From a checkpoint of a small transformer trained on Wikipedia: vocabulary 1024.
MLP neurons of a small language model. Each row is named by its layer, matrix (down: output weights) and neuron, and shows model dimensions 0-191. Each number is 500 + 40 x the weight over its row's rms, rounded and kept within 0 to 999. Numbers have three digits each.
A block is one neuron, or neurons of one layer that tend to fire together. After each block is what it responds to, as a language model described it from the Wikipedia text at the highest values.

L3.down47:508474452460562446423568536500471479510627526475490591546536495474521482396537448456506499520493515506482461468510540577499494483493476501532460513555444560532495496477472533504522519520483488520513511485499488505479518441512484501497502502521505518512461467477441456534516496493471453466518504479501517411523517450457513529495510529450508491498499558549606470569535554477531549578456447532483534504523434453443462536506530519558486441478485527557517484514667585539375552514471585483439504539495481499503488480524460533540453493478497526546480496498507584474474521541481523448
L3.down77:557520428520542554505545455531570437540518437466500532499496568538475493493501537494477493561436550541518534480467476478504471531476513473467506479474600493520510461466482563559522531490492436525513464476467513506552454510414521507473396530515521541495518495538476433513542451489553478514483542492490496487517572491464524544524482473492513422506439454458469497481508493569544490408445459471477548534527532554508451488526517487534381450609438497548520504468555520454558468414493515446555522480504514503442472483480469493620455467471528562486509526489447537446498519423515488506
L3.down83:463510540517508567565435421456553465500506521589481477482541490485552543484479557511440502492480474446553401433498527466444476511504495495449523528433499476467523447488512431515484543538522479431437499547524499504484457470515387432533485435519519502499577405499392430503431579464522527481490457481491516448474459510521543528497521507547521530492500479480577497466450482535514497452502557511534571426505452475502491510496505545494427490469455484554494493501472450523485561468523540471518575492537526502538471543465544549530469464510521486455508468511544489573499566587487444505
L3.down135:458506525472421451522550464495517408465506468465494488462498524495482395496403528542476481436437538525492506473520479479541500455497519458465518524514536457461507505484540518510474594528484488509538539515499566598458492426514514506451507541536473515467483486505562446498516493475572547513454490580550512525499543499502440481533465463567502447513554479496622487502412527501450481447528530477470482471496529533455540582512505486550494524491482488547540558498571495480531492557487508435427530479525516464478415578469504535485448548541437485412469546536593513523466466483477500542
L3.down199:501515551502533478562494543574551448458486457537409482543431530513501532500439547480539490522404417482466502467433474511436484462462521408470577515473531543464580496485497499475515511432516485467459594492563544546486525542474566504474484488445481526470573494462500511535511442467473464545503491477514522508415510479472539464513477485507505519480523487483555538459543520516556501464485454434487490461482500507531497544529501412470454490573472531476526600495606562526477531495491460490514514490427490575464512517509495517444462403467512537445495485492502473537484476470612479522
L3.down673:487504471498539504439500485474519526443554465532513469485487458522505465529532489477503514485529457491419511431509444519462479548533506462539472507518473530506525452492448455533526518443538472475464462467536432588529491445523499417497439543537412473491560455456522471488459482416570461434505416415514559450512443528476502571462512484434517580547505519543547503484538488504519518492494428515542596510505509414507553522542576530504459507563444496573558486552454511541484436487505431489470454524461482518475590494459487498454445478543534518478500457587484473520533507481465555487
L3.down719:511508573547519458481511506558478573409506505493487506592467498472449430535506558521527529529470485511582487546511504547540479523481427488508480558530565577440541438487444469502514437521449452455504447492508436537476484499526506459495490549477504495487486406526540480583450509483498539566571479556515484485454555479562480453480532491503542486447543470528463517544537484504435479501444448484483471476479531488532521536484525474561421479484466470549516468506497553481503456487467566587528536480414557620497543502490525477481434428536538521462496469501417563545477533493519492501
L3.down761:546499450496523551548522442514531562510476559559469506545513440496573518457513507567611547526553510411482600596445459533573546541507526555543532466501472434531511498497556531569498524491494544488448470473484500518501521496575547514480487466526494533482493539571516501537474455556435516542487490550494498495443537511465487480438530502512455491482476530454629511503490588519534416557463493536493554481561509453456522563454506520496491489505485467518523554499482425499553524494553509541458485498476524492506556506547523425520488458515594485532463519554558532536531516478513514466
Word-completing suffix pieces. Short pieces that finish a word split after "the" or another short start, like the+m (them, theme), the+ir, the+re, the+se, am+ong.

L8.down244:490498476493441526507580437466566460459449489510426526434469456495482487500517483498558515430463516479551459479529503456447576554471483471471572501479519522479444548474524466486532468480457516502461483529460525561508555458460529490483523517489543455530472528472470458437427562445490562472537513553540452518482549491521542506377524492493556558481475491503516591483475448567593477437503520493448471518537493441462558519485455463533512502429375488469553501479531556415497500498502522490485464518473440512513532448466581516543487467563482482467479536508522463437487477512446568492
L8.down568:508487514441494438517508536507578472486475487531479554463536461519497464507475482475532567485473512503554406476535491472473483486520555466536437500467528493502507547494388503557537472535491525533498466428517574500536478450436448507435446419592500493583526490501604459539495506512526536465534515508511547534504561494518504544482462555499400564514490506497482497510469550541488554495534565502452497516535541573522592432410567442517513462438551469482493469519470531430502468469522528530523478471487482452534476504458572465478452396469495471505523497456403502517534494511499504516
Mid-word fragments, mostly "et". Short mid-word fragments inside an unfinished word, mostly "et", as in som-et-hing, Elizab-et-h, N-et-s, plus m-ot-her, telegr-ap-h.

L4.down120:474465507484631534457507504535547523490526474518502538519488605545464484499505523504533509439465459476480466489486510581497464497475490530491434500448532562505459467437510531515483436523444488442478514437526529492559454536526527460470519542442516474472493555517513513475535462510498485606486482517503504513492507378476559470515481497490526608517506512513500452543509463514497474479487454473520443528434473469524492510559577544526466455637556441570508515466514460463503484558521540476473465509460480568497473497414534507503546519498506452497470469518523486504383509426565476427
L4.down577:530535492570527485470486560483549456420489573412433536524536458555527551518536493591477546477476475573529514492464435514481455487531452449487520499442479416449470502439550458460486510468503529463515528541481513458556467463542530578433461533526485537475453459532424516512527524578418529547515472483437523437476521492501523512537485472522509546554461489416446468501535516443434535502465544465541524548460497497521469492519486543473530549505562502476481462598564458465466520512487468515514467430460512490513540467444507490468555423476493534544484450427505525445516560461478476481
L4.down644:540536532547569492572460567493490543538516503490523500532449522525470563526465492520508525501447456467479490486474468446537507504444431475549477496475494567504460499537503478536528542442542543511490459514424467490479457447495502511529433466459549508470489483578522498479525500611537451467473451546474556493457514495536407451566488558492536498460566484487506544494576451466506550562453516553444435498438446447504506461407545530546454440472446491452507427554410474436536480543478459564500491431531528534559513476516513489465523496498532454544500469501530442457520440539435485479
L4.down717:516465523504593437472516535438494595544505513437483558530523501492475565493470411481519397502525522549560512500585453477503477467495521484462563505592431554489458486450578491480472431534455518566523510492525569522508483501479506440535511470519568561520563469518387543465506528496406502504465504514455511532454526464508498510503502459505484479568562478505518540488484501468524542544508474512482523469474543565426537526508464497453486487480507546527517502512505515501541440443515587485497443476458557493543498467464465506543443498571567558449528479594501498554496495520519460448
Word-completing subword fragments. Continuation word pieces that finish or continue a word the tokenizer split oddly, such as po+em, bulle+t, cent+ury, d+id, le+t+ter.

L3.down30:479451570584459437518567504451500459491510476565509497487492549534462516545537445558513504483447556475482489517492514554470426472509444574517526443536443518450457509523462474469482526521497497460555444500432487439467452519502527565459521543501513457470540514492533518545532496524497471516531474442580544515543522544493532553498558510473502466425484482443493514438453492534442464505459524449481472529599469487506518572484568439553547470527477541525488455489482548507495527491422414518494432575530478455478532456475526452552521480437520406542581510488482478506498561422489488570
L3.down80:469463532500498455527460452500526506442526511488498459528493539453480513537553497446587495507527503481523429501528469503459499527583488470538557537513485533548508504485508460475515482476554485494401505458504497548439428592523546492517427478522477485458497434500519508547520432408481475572468502537472563488517493499458473464463452470505439529533427485582461609528470511419542523409536525484542504484510573485516494416492531487480546494464535531555444503545536522466505547461510493469456522456512531523448506570524499582502413504487524399476496498457478597501550457466521498464
L3.down234:533472530534479484514495497536413510521477485547527499492452459507421572505472514520514578491493525566542550541520508526520531533498473482513478522527523500539541461487459483459481510506432502533436489551543498503561435533481494499495579501474531569475463536553486528481517497429482441536448570481514508497466523479473558533434569461475508533446494423518464534408553499530504488494460502535555455540434518413566479463519456427517516564472532508520486559534487474579498526571592495495535631422495499553517470535474486587511521467489533479485577539500549415471552525525512497488
L3.down395:473432501471440418482551471509540514522534565495460472520433530527525483470506581590481509537519457515497528550514517567539492500478504476452530472501480493468515423483428484493493471575564502459443518445459488520408495454545460477532500477494519430474522620505491450573460493567492546506522504535465485573489517526479479402526473457515465509475461422549440486499500467523509475517492479487534468499517535489472472524501539497507524511450506488512455513541532566485560403453496481496408484502491571557451464484447488437509505532483506620483527440480493561516402494514485444457
L3.down545:458521484500461442498477550522473539539513521483438512461566489363537525542436515479524553536521506456529504523491520489522501558488501481573500559540560500542538603507523442458464520431538511529509544527566514517537515473511548588487515566503456486525464527524438441486474573559497486518491495449485534527570496497496519562510438492489515440508540417627462423518519513498495476525505496525492491469477501534556591505511503426509443471470442564512479546529522508515464547549475502476476535451451466496498502496539500513538550490491554487477479475417510491487632548432485497499
L3.down647:486457487467552529557475475541501417523516412554516495450487467521453515431441494514505544502537485479525502473449491528520489462600396482522461516482547473449508462453469553449546536485480439475431530549485528446453478462417499445468504518519538523467495460496465526540547490556610525515482534546511545544538472572496502447500543538482510503525578546487549511489524463493500513501521493523545479514469542544519535541564504432401525450490532508548518495417519519481521473454521496457470561439530522459526521553560437424544500538439427520473487513469554524420524509480462424490
L3.down713:518429487505499467557526546570587484539505500468619507434448547447537536454516487478503519527488481532473493560460523503535549543551553500452565464533509505522477454457503492402508528457468525562434520470492436475452416509517484539469537574557464547534528539513457421498454477529534498518485546453525526457494542478480556486487416452508529447583460492549512494429561446415510440551541449496522433548484516530540530533519580528523453442539493465512485500534503523503541510479461513454473508532483474454487553468546504478517472438490577509414510443523479533519492518513526512509
L3.down720:476508480432483512540524528564513474426481550482465545461493483503493506479544516518535496481515458533462482472490544544457477477477500475533450537424566491513481494504454534477526511513487497476553484538551529496589527467553493551469444538521529482473482500530478448465500460552458504503481553496574446475468472491517438442482447509488541488436528398481469449544515550548483539454527486527531471483522500520479507563523522531438438464403461546533493409480475571547480500464524619468520560540396526474535550533518537476493545410475561495439455419536571596513490463514549489482
Second piece of split words. Second word piece after a lone first letter of a common word, above all "et" in yet or Yet, also w-om-en, y-oun-ger, s-et.